{
  "rope_theta": 10000.0,
  "qk_norm": false,
  "attn_scale": 0.177,
  "bias": "none",
  "tie_word_embeddings": true,
  "init_std_up": 0.0729,
  "init_std_down": 0.00796,
  "learning_rate": 0.00188,
  "beta1": 0.95,
  "schedule": "wsd",
  "decay_fraction": 0.567,
  "final_lr_fraction": 0.05,
  "train_tokens": 108000000
}
MLP neurons of a small language model. Each row is named by its layer, matrix (gate and up: input weights) and neuron, and shows model dimensions 0-159. Each number is 128 + 24 x the weight over its row's rms, rounded and kept within 0 to 255. Numbers have three digits each. A neuron's up and down rows have the sign that makes its largest values positive.
Before each neuron's rows, "fires after" lists the tokens most often just before its 100 highest values on Wikipedia text that the model never trained on.

fires after: " n", " s", " S", " ex", " As", " un"
L6.gate221:135110124143085145099098104164152183157140144115165105131098144139166145122101102135086143148128106123126106098150104139121143145097126134107153136143131112104101132129102168142146105142172184157097101113119133158162087137174119131111202117125115108099120134113120144165104170111127125124121148090126142125109145145167129129121137126132118113144157113066113122174086166101150129126170112135139174138110131114141132105117146149105096091170107171151090142146121129144123145136156155
L6.up221:100098125156143128096113137140172139155115096136174107134138142131172100157124182080142120184147107137133143112155136159122125166135125156129135117111137180108131133147125165121073099133140157145133087123121179111093154116116133109131133155118163092125157124118141161131146129144110113167130107083149172127175127138116172096140116090147155158074157096120124105124133102125120111136086119150144108135104144106111135107087132096103108119150136119157112164111139178124163113114120117

fires after: "\n", "s"
L3.gate428:137136131153147150108096178145165161105123150100126114135143165150154108117120103139094115132130100149161080102141084100121139128110157104100142142147145125094152158130104127125178116142124127123111085099091126106138124181140135123118197093098172094150081149150140143107094126133130117137107137084082107139111118138098128139109131178170158106144102119162122109136094120116129130153143136167139146143092081118104080131101130134083135135092127144107118150126103153147135141101132113
L3.up428:184092118148165122096137154126131088141102143107096114127161145129127133108144130138093127087119118136100081094140114125139110145143194116078101110129147129083117161107117083133150105121137134111103101115102122088151071146123143140095153092125143129146136130128138142117129137123173098162114167097089114113094090165131119150106132148130161153124105140123075107158100140097142142160144143132148150172127107149101148150123135109109092143096155144111101162106083135152141133149121107

fires after: " pro", " f", " v", " an", " F", " cont"
L10.gate299:105114109144155093115113091135144138153120128143109166145115156147133119134106117116145142098128153137144097105115116120098153112121160197128082128147131098088185176165130130142160119149094115104129102160099131121149116099133162142147163129122107116147099168106094122105135149141113128128147120160151136177123040110123093100151169130145110122129134126139118117138100121104152142112103134128093100190113110125150128145080097134113112192123099121129101139109146114136099127116107146
L10.up299:129098140093107129082125135092120151093116122137144118096101151115112143125123136087168128144130109141151107097154135149153157121160153142147132134063131086115113125164151143152117107142129128099134152125112124150147079082129123149106098097099115144136093158141060128107116129087100146168117094130132109153124110127123145151137147165103134089074141117145128146076149108157094139145138131140089122118107080087136139164101112136138091143124139117134131147136113120119140167078071117

fires after: " L", " | L", "L", " w", " st", " St"
L5.gate32:150155128189151180125144119142160154159147126096165115125108122098154116143122111156158151117176104116131126109075119088129130099174163125123131128136160149156135099119157111134147111141119147156100110144121094177117132124150148118162116173148134135113096141145111098093128138132134138122124140145154106187129148110127076113156134118150162082163118147121125112096110113129132113097155116181123160170121118101141126109156164161115110114112114179113082158125129112101137120089152150
L5.up32:177106119088106116140109124115159143145097096092102102126133097158138109157144129139145116128090177122135157111133102111100185096145110135143142144093135141106136136130129123082105121140126187144144152114128137137133094144163069138069175123118160100113123103051130157166115108099130172157121100103103130120141100148131140156097121153147125128148108106153143088113133128110110128098099107103107108109145147120127122173133146122132122138145124165146132077108143119161126155150152136

fires after: ",", ".", " s", " c"
L6.gate223:134114122147113105078146124173138147158111103124111119104071148152115119162140086110139142108115139145133181087145112090076126140089098134121112168168090126122109124129125149118150115158100128092130090142114131127148112186131119154155139178129129135102121148144164125114153165124133148132084135120153152134177154090150129135133095136153158155125161125098124101092141147143111120186159135125166134157131151144156116122171143114103137128138112166105113158179138126143159124159136128
L6.up223:133121169091101104121125150135150133155143147138145130120112107126130069118109121124110161121087130151148158188094112092100096115100118118156148089109144121093116147118099132103111072146145136126116096146104128114122133147091080140118162141118113124106129105092144082137137118105163087131108117093148140087112109092153193123113097130110140154093145137135120171108129165131152098122138088100130111124158158143151157129144094114104140106185117119088127142132133096167117136100133105

fires after: " A", "u", "i", " Gu", " S", "- S"
L5.gate341:133132097093128137109124115106125107152170098097129129093116143128124142149120092160064106116131121133113115141159108096100107173108132135109119113168097093140127076133153124114139129151151134145160112143120130115131075176109126167145095095123156085124107158142125140130106123088138123139137176124135146139177162135112170152162159088137066091117110122141150101125126122162095116156115112094120123112139167105127146130162113153153120149163112122124092090086123094141105152115161135
L5.up341:123154114127122154105117104118134108169141108130113122122137117081089158119127056110127090108120127164112122118086125117154117147114186138128113097109141130111089127127129153181088050122128161118096082157149163102127117149108116148127116110078080101148116098136145141135106137152133095129122104119156099119137132160098167131125122109153144145103131123131112136163106123107086147122124093154153155075123105114176129142138149119118104127155121089137115148090103117144083132120110140

fires after: " s", ",", " sup", " ag", " and", " As"
L6.gate273:109153125118122085070137139163145131104158117158112191150086144129130135113108096106138105134112126163164109094162127115099160133103082153103142124168138109125119127148132108131125114148168134123143130100081154150167115149156159165157151110123106097100104121128138171174135151101129122117088140089108127107123124109141172133140133127141127105110113067108096139127106152115124139150160107147114172144123182123150112127148132143109092172150096165150127143138150124173126143092129130
L6.up273:120135108163150162165108164123140129123124126134138137166135140149144091100112083130120115151101147135133178100112094151134131127116109127098172151122125161152129126114148193116085066141113095144103085127111122165162143123141086124128139089100118126142164156127101094127135086121155142163095082095109139123128133148151121094115155114090081153140136110126166176105092152133118131126144121088152117135134180098140140116122096158100123129167103128137149128134110161151105155154129129

fires after: " b", " t", " appro", " B", " Leg", " leg"
L3.gate201:092153124150128140112104144130114139157150135130156130131126129105119132096121144105163141131151132160150095122115129107124113126124179082117113112122150172136189093104112096151124105124128111138131086103156127088129099123154096135157114161131124084137083165177100119096112114141078120118089142114174162138143154110128114123114090129093175144118094145126152115103121138159126113105099186155094129131146133091107086114135127085128127139087141163101124104155138167131101151087121149
L3.up201:133147144109128139116127107151155138107185116137140112166134128125104105139141123121136133151161125180154127121087136179166094164135115115133115096088084109115125097103047153098084155139121087148106128150121140105123143107139142091136140110068112178138119130123133148113121128130139113159111117129102157151115144092167116134104118124095132129129135082130067134120108114131090090091135127088148176166121103134112139120153114098092103147083134095116134119112144133130159133127137106

fires after: " ", "C", " C", " A", "L", "A"
L9.gate156:133119166107121091128108105097121175139130142123101171129119160106124109119163138103127134139111149128106097063131117100125123094143111129155121138110122057115128132107078110122138105132149128158083134118114158112124115136130100124133162135121151122115112116106152144141090143129125088117156157157124129150151089074155111132163091107133114133133132143070101146170099137116126168111145097120156140065128105120103177140129108101090128141141126092135147167184092105162102142128118125
L9.up156:147143128141118138133129105161140091143104113106098128130160162073096134124134143096099136109128112140122156153150143092162180108120157135141118161151099113101110151141143131154126100132089128153069121092193152192125129108139172153152132191079115112105112127094154155122146130085138136096107151115111117129129128124127147122141172135166109122155170118098092091125134176110118138098121083101134136119101135105127133121135135129106098138119118079158141141133144130095155132109122129

fires after: " h", " Wh", "W", "il", "us", " Sw"
L2.gate174:128103093154132155114127112101182115128121126127145127146090148122149123092168123123102147156147116163134103147095098130123137177119149161101137113168130169132088163138160193133150120146124113120110119126090132119129097114143166117141148144094165110136117101133098118128069157095153154086099116111126136157091155128110137108124177130105122110124158180135114159149113154168120091139113147157131107157129099137147153104104137142105103125100134125101090148110124124087117114148085175
L2.up174:128148116144113128114093147077155128159135114111135094113132120117128159143109134141121113128118121105106145075081115127062086146111111088134157144111117161157109090085111143204123177125109172148116147141137116106084164144109108121119092120125153098106127124140143101119141178124135130105128132119129115126116109129122086178168131125177114122114116091132127145086127118168119109115121145107118102124144106143117124120115124116108135090103118160154146135158111199133079137104095132

fires after: "′", " | +", ":", " | −", " | -"
L5.gate360:142132142111132163132084131107083190123139149094134104103105135121106094137126104149145128119116127135110078150100093101109132172142135135112121118137153102138105102129149148117153126202135133122111111179116097126125149161149128110134162103101119117107138144117114118131107117138129125091131134123132140151168129125121132107127100119117155086138196125137140161132065149147128163113140095128111142070154143114178136102125188143098107124133142123099106144069089120111083123139102134
L5.up360:173121122113140157123147099133119152069127144073128114095126120110108113187088118151131108109135119136134095145073113103134095135149125123061117108138167121157124059117143150124122135164093111111096122198148137112139153119144140137111162142091106156134161117129154096126112152135132132104140135148147164105142122118101152142132097111199143121133161126151110131115127113160152124109106107097107153136140131110096125119147140117158137117154151105126113094148134105091169102090142118

fires after: "G", " Z", " S", " B", " Q", "h"
L5.gate253:127082136095106132127103109152166146152101116124120145124061163146101120102170129118106137137141130152138093140110096105090139117099111128118161107166111105081114170156139099149128133131156110149146160117120161109123133099146116148137160100114174114157158125159125148135112161140137161164133144142101134167157165124129129145138171119122149117111149115106134097122097155131152134131110123124108142104114124077152157116098172130129083115134132179113057148117082095154129130087154127
L5.up253:141123135142156107106131113103102111093105162087134170105162075129135139115106080126122120108128160116140145123103103158093157161141133089147124112161143137128127131144134138153161142113130127115104134138152143105077119181118109109160131094095146093156131126127114109111186132190119162159150151182096091097119122138138123091140133128137104160086127118086123170110120130158117153112155147144134123097101128118129099074140119101132097102117129102116189136137114140126086136106114132

fires after: "\n", "ir", "|---|---|---|---", "P", "ack", " Pro"
L2.gate158:084148175109110150107151135117101153134103140121074123106125151155132106155102127068156132170152123114151077107160119104158132153152106141114128150106125149117114150111132093168097126153110130108102151152151159104178127127116144134092129135131141128121112136179122145162100162156108162165134157158167103120132158087098113119158082115134122154170146119085132150141119169125103153143117148155134159184127163113100102141102141147123112118147127111129101152134161168153133126138116141
L2.up158:135142138167111150098072163104131133152104146122138123147109122114083135123125128111098159079126119105119094137146151148115149104153114139128151156139112139116126110078185128177112128155117122134170120150104071101164156112108164118134144073108141166121096128159097134113113119152148110151105091133133102156122079150143163120103163140172134146085139149111117113111074144138176123140137095134149106129137097162095105146113147120102132123111146164133125101154131112106136165102110120

fires after: "\n", " | Votes |", "|---|---|---|---", "- A", "-", " re"
L7.gate139:117088125141105150105140125139121166186129119114155106111146122136096081139122123114144126151134112143152110144091127150141151083109125164158105124125179136103143114132123111118144178144119110141154143157125155143112173122183153105140186113157146078092131108139138133097128138113137142111146150137098124144126099118087128162106147129164134133090173129093105131087090144122158143095112140152124142123119170139121156113120149126096139076163122128088062156128123151132076138111132147
L7.up139:111095121099116156116084153165127132128110108141140149129137116113075118176120112151128118133146106101129142114159119098148135108165116126120159166139104154113105154141147139121151174177172076160110105170146129144149152111111108128151124140125150134124119126157184064125120115114104137075153130136133092113086166159140160168122128109178117171129119164151133101121138120123100131155087115101125082113150108141116132085112147146123143144108126144139155134067164115114150126130129134

fires after: " s", " S", "S", " | S", " the s"
L5.gate294:068123111130107133121120144096173140136118136101132184160111162130144130135126182136101129169110142118173110102145121130108172160109089155148117154192105101096097128161145147122173168159123166131142129152111114108177104148139109139137163106161147111122105173124130110118127132097153160162128158123141101155120113092054144140127137137121119130124126090119163120125128119132090115108139089156106167121129139131132149107134160144091129165128095133132125095113130124120159155113146143
L5.up294:110128149165160115140116107116077112123143135134126092107144152100149136142166084112107119143112145116126103146126085155146149173121126108109138174123108110135081112089134113141118096126138119133158167110113085105153109105133137153146139105108138146131104137103154123162115152130147098173102135108159132130145131186149139118105164127126130108093105124115158146131088109136113134163116124121184127138100150069146158123099149105117062180132093135132116119078107085156122144145093146

fires after: ",", "1", " ex", "iv"
L7.gate434:116122153142108139115103097157139144112136120067141126112143176129143091111040142122122162119166121156116050066122176095110182091119187134132111144160148100114126145152112172126109106150148143150141115120133111133129116131157160108136169114121103163126120129129156110143084131134127116128124170146129140118138090114146137120114133113138113107147161147143124154145119130094149142125129130116092137112192128114130099076101119100159130161108140118110132159139138121128131134132122140
L7.up434:141138144104096126110138095126113153108166202145143083127092157125090092118108135128142133087112141123152167132085144143119067127096124110109139168115128152137151183114113152111124145126111129147105142153132111147129148158182103114071138126107145102087096127150118158149137106126113106110171181141059183134162167121126099141131122129144134132129137100129122099128123120160160138115114175123108106139137130147135160137102131123120140117147125111117126130117141144104132094137083091

fires after: ",", "1", " Am"
L6.gate35:090145132121133150061122122112148112107171164120141115114113177113099115125072113111106105135137138134107132115099116130126114134131125166145146139170188120099179129134153102114148122152211143126131126110129101154129088147126095125150155136141150150118080140147148097125120122137098146150136154122107114131115140108148086103099094109155153116099174114105171133114122171120138145096089122113118106122161117172122137116129154106142111139168094126140122121119134195148128096119157129
L6.up35:135169119122117078123121132117147167105152112131128163129105105099127096106144095124110101126093093150161117185120113143118102159135120081108158090141097185113134180149121117147075134139142133139128110138144142128123107131114167106092159103086135112122134137139101138157109122093170115117134147121105125120171142161127122129172127138134108147141117124143123154094104127186141097170149187114165122094104119113116128121093172114141119114122185151131114133159115128103106168108098124

fires after: "\n", " p", " h", "|---|---|---|---", " techn"
L7.gate307:126111175150103167124152129188171127125104101119131114150149140144103107127140141125120145116182160163115159169129132112124127088180142140126130151125147144090150168095165096083175101146102120084168128143110099133135117137164105111140145142125135082150123150121118129104146093160098197116135127121099132144132099108167105137140116140122158145130156176122116127088094132113138086140144132137134160168110126117142119082122153133103122104126131122085151113157114104140117111095156141
L7.up307:145177103132104143122120104126125119151143148132131153181160109145109134066140141100126120137110112114143122106097143149133126150154179077118159166117125128169135117131135106118111146145129130098151153141103092109103153130121164104116152102153105112140136120140080127158131142125129127150110111104125164127109131160117111117094152123086108145127133149108153137098148094130106124140136162214110149131116126084126098108125122115092169181180131188108124155137148105186100123118128144

fires after: "\n", " served", " worked"
L4.gate368:100137156111114154076149127164069171151129154111151128131126117126147154105138112150119149142153144123122129096172080046096140127100101152123130118146131140099102136082164124120142128126153147119149159140090121140087116141156112136118121102119174093155150156177130141115077104119093130126136123106141166086133142144126099140152172112119139159148153113106132112173142134118117156136119112139123140117111160123174108108152134152127105112110113152123149187167117168140126112113106150
L4.up368:152157169186127140100115122153085110149107182151136120137162162156163164073127125150102153091122158128146110093128122125169106121106105126120131119150151127141116118133126148151121122117143157173125161111116125112150137099153129117132116125156134146126124137132093177114122150144184107114148131130105154135128084133120124134089159135114153132173133136130115106161127137095123166062089144122120095161120113141140153138137149124134140112049168122129119134172152171173126125146152115

fires after: " L", "\n", " W", "L", ": L", "an"
L2.gate199:142146107150169137116123105172186116149167150108196108102137148113109134132149116145124141123103108121126110118176097122145128159147112139154124109160140114126095108144117122148099117135121119118125149158137126154144095145162102148126146153127145146162069138127146160138120126136125165103118095127151123133140166125106061133123122101125118119128141166134146130143120203099102158134057130115088150186131155142137136119139116147170156116146073144123113117134156116098103136102102155
L2.up199:112121109129099153125085137140154139122115192126195157112093121100131139107128122143117124126183123150120113101121122136105125123093131144093156109187156151090088171126135117154166139138117146152102160119130108108110118149122148107143138154132146134177163121143170185074142113099166142090149137181147115151109144106110150149140136135061118129112115118120138125093117128117099153104093108164129128144165113125105123106161115138126133120118129128117105131073108148124168114133113112

fires after: " c", " C", " p", " T", " B"
L9.gate235:119156130136180111153068143145116164155171087163117114165139125169147159125103126156144151154131108091133136157153114141113148119144087137162142120139123069141169097142074134142151131157074135158145136146106131120116122159169137136129098117132127098137101125125148132099125149127089143148138150118147148118146075097149135122149111143096111131136165144095114141069159171126127133136162125141153126122115133104157147077188134103128112123143109125109122132122127135113103140073138097
L9.up235:131141192149116135145126122091155125168119134129138147115124127137137100121135181114132155142086164115124105115149120126103115119127102119105102106139112126112098119112128125101138082133129082163107135109118166162133146080171116121152126210140121174139117138137152151142109124123127138129145130174129118149070129106147180118142148136147154101118110115127127115163125129124117086149158104158140131127120083098140133105135123107113107114092067139050072103128144110138104111141151135

fires after: " L", " St", " h", "alt", " sw", " cl"
L4.gate55:115141103153210165114101120117184127135151159148149158151125142079117118137103132162101105162122103088139142132129118162093154129118130141129152142111160084120125135140149153136127134155125144112120133136120149161107087206135093168101114103150133144117100120156131130133133162159095118131108086145138122167133154114084136174137148119095133145122140150134135093107099140144093126119117080115097166133134112133127141071151142176129127115164128119113155136109106149129131079123125120
L4.up55:132100123080121149113135129093129184164147114110174124111110125130108146155150162143139167139102122128152109100105135113141132104136141102159129131090127201145139130138144064136115179151140133100142163153118136144150108122152106155153113149127074111162119151164114150138133087129154121160125115112120113134106154117149100160138163135144094142083115099129117119114206137121118117099093164146123137100093115125165125128128138134124157139151110166146143101150157085113145144121160103

fires after: " s", " S", "S", " un", ", S"
L6.gate168:100160132141113100072099120152156142140154119127133121132115152147134125111117143132114139111110117145156176146153116118147143108129121144100105144174143106067114143116106122157139164163093118134117107160146171124152094144106132157096127119162119103117111139098133174123157150091114166146128139120151147184117173119135158170134127121090114118136116120146101116135113136161154131113108142151095123068134134050118175091147137137155126086134108145127125146092101145145107119139065130
L6.up168:126119133133119134142102134139118121138134098134129103140113169166168137065111134140095127148114145169145120138132078133141111135148146106108112138140104108085087114110113133141131125141195118087128138123085144137118144130097117112138124147127134149130135127141183132138167096069108131136125094124135139141160132185138185120095158085099087149130143151146149089131092103121179115142143099123154091098100148135119102142094157159134147160137141149182107136091115155128100106151104131

fires after: "pl", "id", " long", " round", "w", "att"
L5.gate51:135138082130157154136118137140123126129171117117167109148125087101145131111098116119098117107109121127141161117114126110113097143136160065088146162102099157140146150093155107111102145092177155118139134129135112123133171124136105108137131115127136156108087092142136156137134126080126177174107134108108089145126141117105170144132111144107095137142104127146106118127089123155157140099132111117092137114115190122145148115150092126101132135104135121192152114075119076108111072134111113
L5.up51:138117093167111153110146137115138145136145142140149134168097110128148123159133128132130128163150119150121098123086126118151092172126171069122124115088146139152124139153156178160114082145149131123165101150109130088143153169120124110120129128113137114124099108179136112125130118144137100146122107147151126152121118125067147130127145120079084100144113129156116126136131105113161114101117105136093146135072139095072131111106095165078154107103093157125122179084109151115112136159115111

fires after: "C", " C", "c", " | C", " c", ", C"
L5.gate349:113091145162126136106142134100127146093106138115099152098086142153123150116167119135111151127159142139140098088149087134080141149092102171110157115146141067159117153125154117133138120156115119164136147143114180108148113150156094133108145115117127147129143114134126154112130147156166158137163122124104087126133146077120125177163144090141165127112197107088119104140142166116126142112131100132118128117175137147117172113167145134117100110147185110105103127126131107157133149115101132
L5.up349:118126114152145175131091122130118139151140120160145124122153125148154137141102171128086112162142133082159137135170173151079149150132131105133136154139127083140102098084173125144159146121100140157085145084124119119148148115124115159150131126149099160114111137088154124116137117088165149082146077118132155100126138106127134091121173170135152123109155127081118074195160109094149123127130152119109121162137109138111148143131093112115103102139111136145127133156115109103135132130154156

fires after: " C", "C", " c", "T", "c"
L9.gate350:111152097151165127149089160130163099125137139129104133092135140175143152126159105099118139133150110080117154118154129102124153119112159162134095135175152100134131138129119107117129111144124138138131100087116103148143062126162150157107089133133135086120129173177109163102119158119097151151140150107141134121136121091146102137140088113142129131107163122116128147126112180133113130140140157147090105148143119145190145144127136125153129154105139124096099150183191092147141087137155112
L9.up350:078134163137125105124117133108136149119097097106123105098137120108115132112159160119128147124111134141107161115138142082129147139191112147105121139135115131152126128131111165152132119157075118150113103106121132150136135116149106171120145146089131130125087148105155161149167161102131129161065128088124081149108128178095131083117088150166184129127149162157122173142135112143095150083137131159126167179109157111127124103127138133081133096136088132113139163139126129125119104143142142

fires after: " D", "- D", " elect", " app", " V"
L5.gate193:124150122126145122071116115136154149163120119123085124116140135155124136123188100129128105124115109116128132147139142096075126126116150143144132116137151085127193102116096120104117163138162120143142116103095097131143091140134137125108110112131159121100152162137114119113074154133107139174147123149138084125155149096113130202127137103125137128111137143132164105079150098085123080166111141155123140129138118120149130117133114094115094077137124171116075096100124131146122133096115186
L5.up193:108166122176119110143170125119130134102135117102146107134132122173108111154089140129116109147095182121125145124116120101140138109096108138113126152128075096144129154130098095124104130109083075091146132113156181163173092137122129124118129106163116113128100112121129141136112104121116134158095145131123149149137139097170170107125126152156132099138116108147147153110116113115119156099094124076081137121150113105074147164168144129103128101067091109133146102099146137094135110126170142

fires after: " h", " st", " Miss", "iz", " w"
L4.gate301:152118086155154128098128096147132147148152145084122142108096137150166157115101121130111106156147117108169104149147121131119132124144109108136158103120197126167138149129169138149126159150118160137138070141130101162126144131155084142133131126136141104099122167112106133158125154122130145120152111089099131098111131102121108151160158136167146065046135135116136129079127177162121122141131124189129168138144088127171122134112142137114143149133143157132118138136134099127145093120143152
L4.up301:171153144103117167115126095100161149111133147138123074116124120108193090119102125154105124121159111151146097120101111157120142159167160107147100131133133131149143110158155172143150147125188122140112136151135128111132137133143115137154114159138168103131138110142141113157152133102122195142130149114118101145117166167068138175113176127093100119146108143117100106074141126182102134156144115120148116071108123137134112090118150139145137137126115102129140119154100104112111111102112115

fires after: " b", " s", "t", " K", " t", " v"
L4.gate265:111135101123159097075141132121100128159165104142106176134115141148109124097126123096107128128107125110141094128173076103055118175128087105135160141139139117076158098097126142122117128113147146150114114101110105099142157124150132138141135102109148125079130142161106118117155201110109132143107154132135179115112151121131131146183125121128149109127098093128138105111125144135120140133105122117143111117083169093118142093099125089140132123118092116131112164136145166103131144135071143
L4.up265:086121183153101134158138115091123142121177154141137116147120138146107136110147131144130098149129076111162104147096154148125112178135106100121149174098124124130145132096117152096124118131185063168150131113139099108150188119096123116136121141115142152143143133174098096117152118092155096105129112137145109164139123146121144120092132132112102137090123096126110106097153133127158082163127145092131111111102129132137108126127185147097132158131149107123084144109147153127118171109144159

fires after: " S", " s", "-S", "S", " | \""
L5.gate344:105117112120141131120128157145119112158174161085158108080101136113109142136124100103091098130110128127140098171128086086142111149162101148127096106146128151112142076135067131128132101136163112182111144104134141144144131141123094130118092103145141155165154127142171116135102104101176157103131116121135143121112176127115132204139138104149118117127131128129139105126114175094137141150153114112163097127105150109119126099116133125168099101169115141103139159166092169128126134102137149
L5.up344:128106171114113153086122086136118130154122138145080102124101148118109176125138106153110129150147087091165116147120125091150103146106154134074092144175087138122075096129088165151140108128151147128134103135099143126150111125092123137171113095132140149144149115112099137126099129110159130160136129132141132169140117162112142154159154126107104136116181133144162122146173076126113118127117149133150153129152122089121110057134137132138116154159127105149140125136090174128165117134121157

fires after: " sp", "if", "l", "om", "ir"
L5.gate124:118156113189071153137159114131116148074121169141139111116142148114139138140148101119158086110121115125123126076123144094084094127133108110152145138140105127097151122075127138109164148160125170121116129136073123108136126132139163094135123093158138140110092150147105105108069125153101099133132096132108093181143122105093134136151073101140105165109110162114141134089119075120120157122129121122090162150155117115130121147084131123117133156120129097119136099138148130139137120166130121
L5.up124:134130130146111137101137173097148137129146123143130162124149118105186125094053142108142131095149108152171103151069144136127138136087132146112109162102108126086165114140154182123101113153144158122146128099106106133125134145139135090143148148114132137134108093183112134124111128137116115102132139163126153126152134140123165135135156088148149095162085111166154129089124092084133077152139120125095133167135135118129105137094093129120129137093090124167165121104122155095097141122115134

fires after: " Wh", " F", "W", " W", "."
L3.gate389:130104147184097128118150196110111146148138150115096141129095143090125158102168103131110072119130130124125132157099142122081123148111129087099136116117127161140151120145156097118157127127094139180139121125114114140102139143129146134135125093113160150116112132137122114102098087156144091149117113109124177150115175158128115167142132129130089092129066132172147114169124111122103103182152113101150129178074119108111141120100131128122121154102109119148128170099104144104125141117126136
L3.up389:148108125120099130102157179138135148119136115141118135128145121113173171147124123152097135116122142077132170126117119098113147185144129126120112180120114161173115093103158121110160139157118125096091124115144120115141121145134112169156097109115155153112114124167135107162198114144107130179129098145136121136103123147127100144127131139173111152186126200129120153160167110161111152142124100118155121159087132088107139115117139142132115099119112110152148134154127173120146163115108151

fires after: "1", "5", "4", " Ch", ","
L5.gate17:117135160145148138080105142195159144125122139066136087125189125104160119127060107148128105153191113114116119107116123138122122110130141181110155144150120126128100169118121127124120092153126144124149111143095139116107141175138117138154138122151177137139161132141125156107129127134098134146145132129139161118136091122130140147151102114150162121098152126130105109158147155097144168132132119120124148120151167160126131087131177107130129117184113139110118147096148141141137173178098161
L5.up17:127112120126158103159169137176110115123100146143169132120134129138142095133094097104150136141151145146141123136094129111149120134152149124133123127093108134205149184130112139103123116117144088148132107150140098123099094143149088061128131138100128105150101142124155140134133093139144159089152109083120146093141144127110116127118108124118126097134133179184125123130126116150131102134114110127143146077181106179166125155105168106160114125073138135098160155143158144104125117146098138

fires after: " f", " sp", "r", "if", " F", " t"
L2.gate204:123136096170117156171143128099120161138082131082103116125141134132180131136137106136097105111119136136160115168107161125111119106125146107106132162098131103122139167113127132111178157152111144187106103124083141130139157122163139135155148131129185097122096129169126143132110102098141087101128081128139144130142140101124114139109115131169115114127091125143154091142124085115153139160143133144126112176093122097132129090155132121106158139138132102126144135077097128177099114124157188
L2.up204:122087110110122144134136141119118123098110173130149114165130147149129146114120098056142184151141134154145105140174125123150131120113106133172151099096124065116156132113120170091155143157145088122189150104110108102102112112160117154177118120096129160097132153115087115148140112119093088122125111127121135106154127141121151139089135125076130136126127090105143119152117099143152101156109101126109119117131162120156100099140097129142122123135161137068130146126148134164114148174153135

fires after: "\n", "\n\n", "|---|---|---|---"
L10.gate224:125130131156088139105132116159153124131110116134142145153112161150085114119099109128134137123153144119161127141138092129125151113138115111111140151107150118092148161109107110131160141158116105142140136147118143154121137138182115182162133115167148120147146128183188168124095136118112170161141117158152108138126049106156116141143175065118107153079134124116097107101136124119138120123105098136107134137143098127138151115095127158107072105162141155132076169125143140150129127115101157
L10.up224:123119142122154090103158123156152120196112137099120119132150104098093134175118112110151125103138107152117142140133103105134168142156145132137129103109180133161125149142128112131118142123108104099127133127108109151098112154136087134148131175057112125129135107165157114166139144134146170093169143163125049123122088092135138119144141169104126158102123165116142156102114192111100128127124124167097132093096146145147121103117122132115126123125145112114123143136155079143140136084132115

fires after: ",", " h", " w", "yd"
L7.gate117:147108117109106149094154121131142130150142088121172150140093140089177132135123147156083112120128103147123098140141073171089154099123137133119144146155158137114167124137167101123126135151123100160120079185136138129171138154136120119133142137159181108127143132144101139164100151093096128144105092113118182130158181135149113112155158103132149088141120104120115107143112145112136137131140140082137150129116112102159134129135129127086121192149122189139115134125101143136115110105150149
L7.up117:143104168146122068142101165112141109125148118099145111149092129100155087084116146109147119144147128123118105125112099129119126123130154149166154105139174138133148175143136152122114121109125096137121166118122145107167100106156150122106138157140151104106133134130158085112121137079133124090117102149127124133129129138121159137112107136113112142092153121068087141097114142178171114097098122131122165165122112167145162117117127059132110101124162081120157142159097120086123104154125091

fires after: " A", "E", "A", ", A", " E", " | A"
L6.gate166:122106159109121112087109155137096143128085134106117119086154165156078167158155075142147130117164171088143171123124133110075130142139161133145114118187143086150147156124129077134160128149152110140086148141116125098112133157117142148102104089114176106127125142119099117105111137143138095119118127147103098178170124114109107155136130145118114119127125089129122147117165106119170115094094154136087135095138117115159167143110134099122087122110152146125136141126104148126111150103107136
L6.up166:152081099127118119137171105190148098168120155091145145121138132140113143106098132161094125096125148092147105141132093105128106123126086116108110115136126104141070130128155137147114128129159091121108140097159114150091106167120076143142128112138113112119106113106173119158143115116137144087146116111130137103136150174128149114124110103127084122198119134097106103144137182182111128142148076104164155133152150171147095136149142138146121134121180123116140125114102120145139109139128132

fires after: "\n", " People", "re", " c", " (C"
L5.gate103:160137122146112117131123113121106191138151120081104109101137142126135131122154121145111101171125178152158121110168132122152117104130181148118102136150166119122098132112141130115170162126169153177121103162115109144120099126130119111083129072149174115131149133112157168122085101132139162121088129131127099167125117103134095162168149139157149103124125132182123096131101108130095132120124170122094171120104131088146119120139122122102125125105091151153101148128125128157091131142084159
L5.up103:152087116195122127159140100143130134096114157128124141152163147146119121107161098142136180152132111120127124100184088182147128115114128150138135124145127094137149141103117099108104120126090117129109099143109150149153122095147159166135146127149120104140150095118114124161123160087138182141136120139103133157098120140164124141070171093130139135142154144114144134111113131143138136103123119109120138105149129157158144124195154159097135101108104147136088169132135125181182133156133094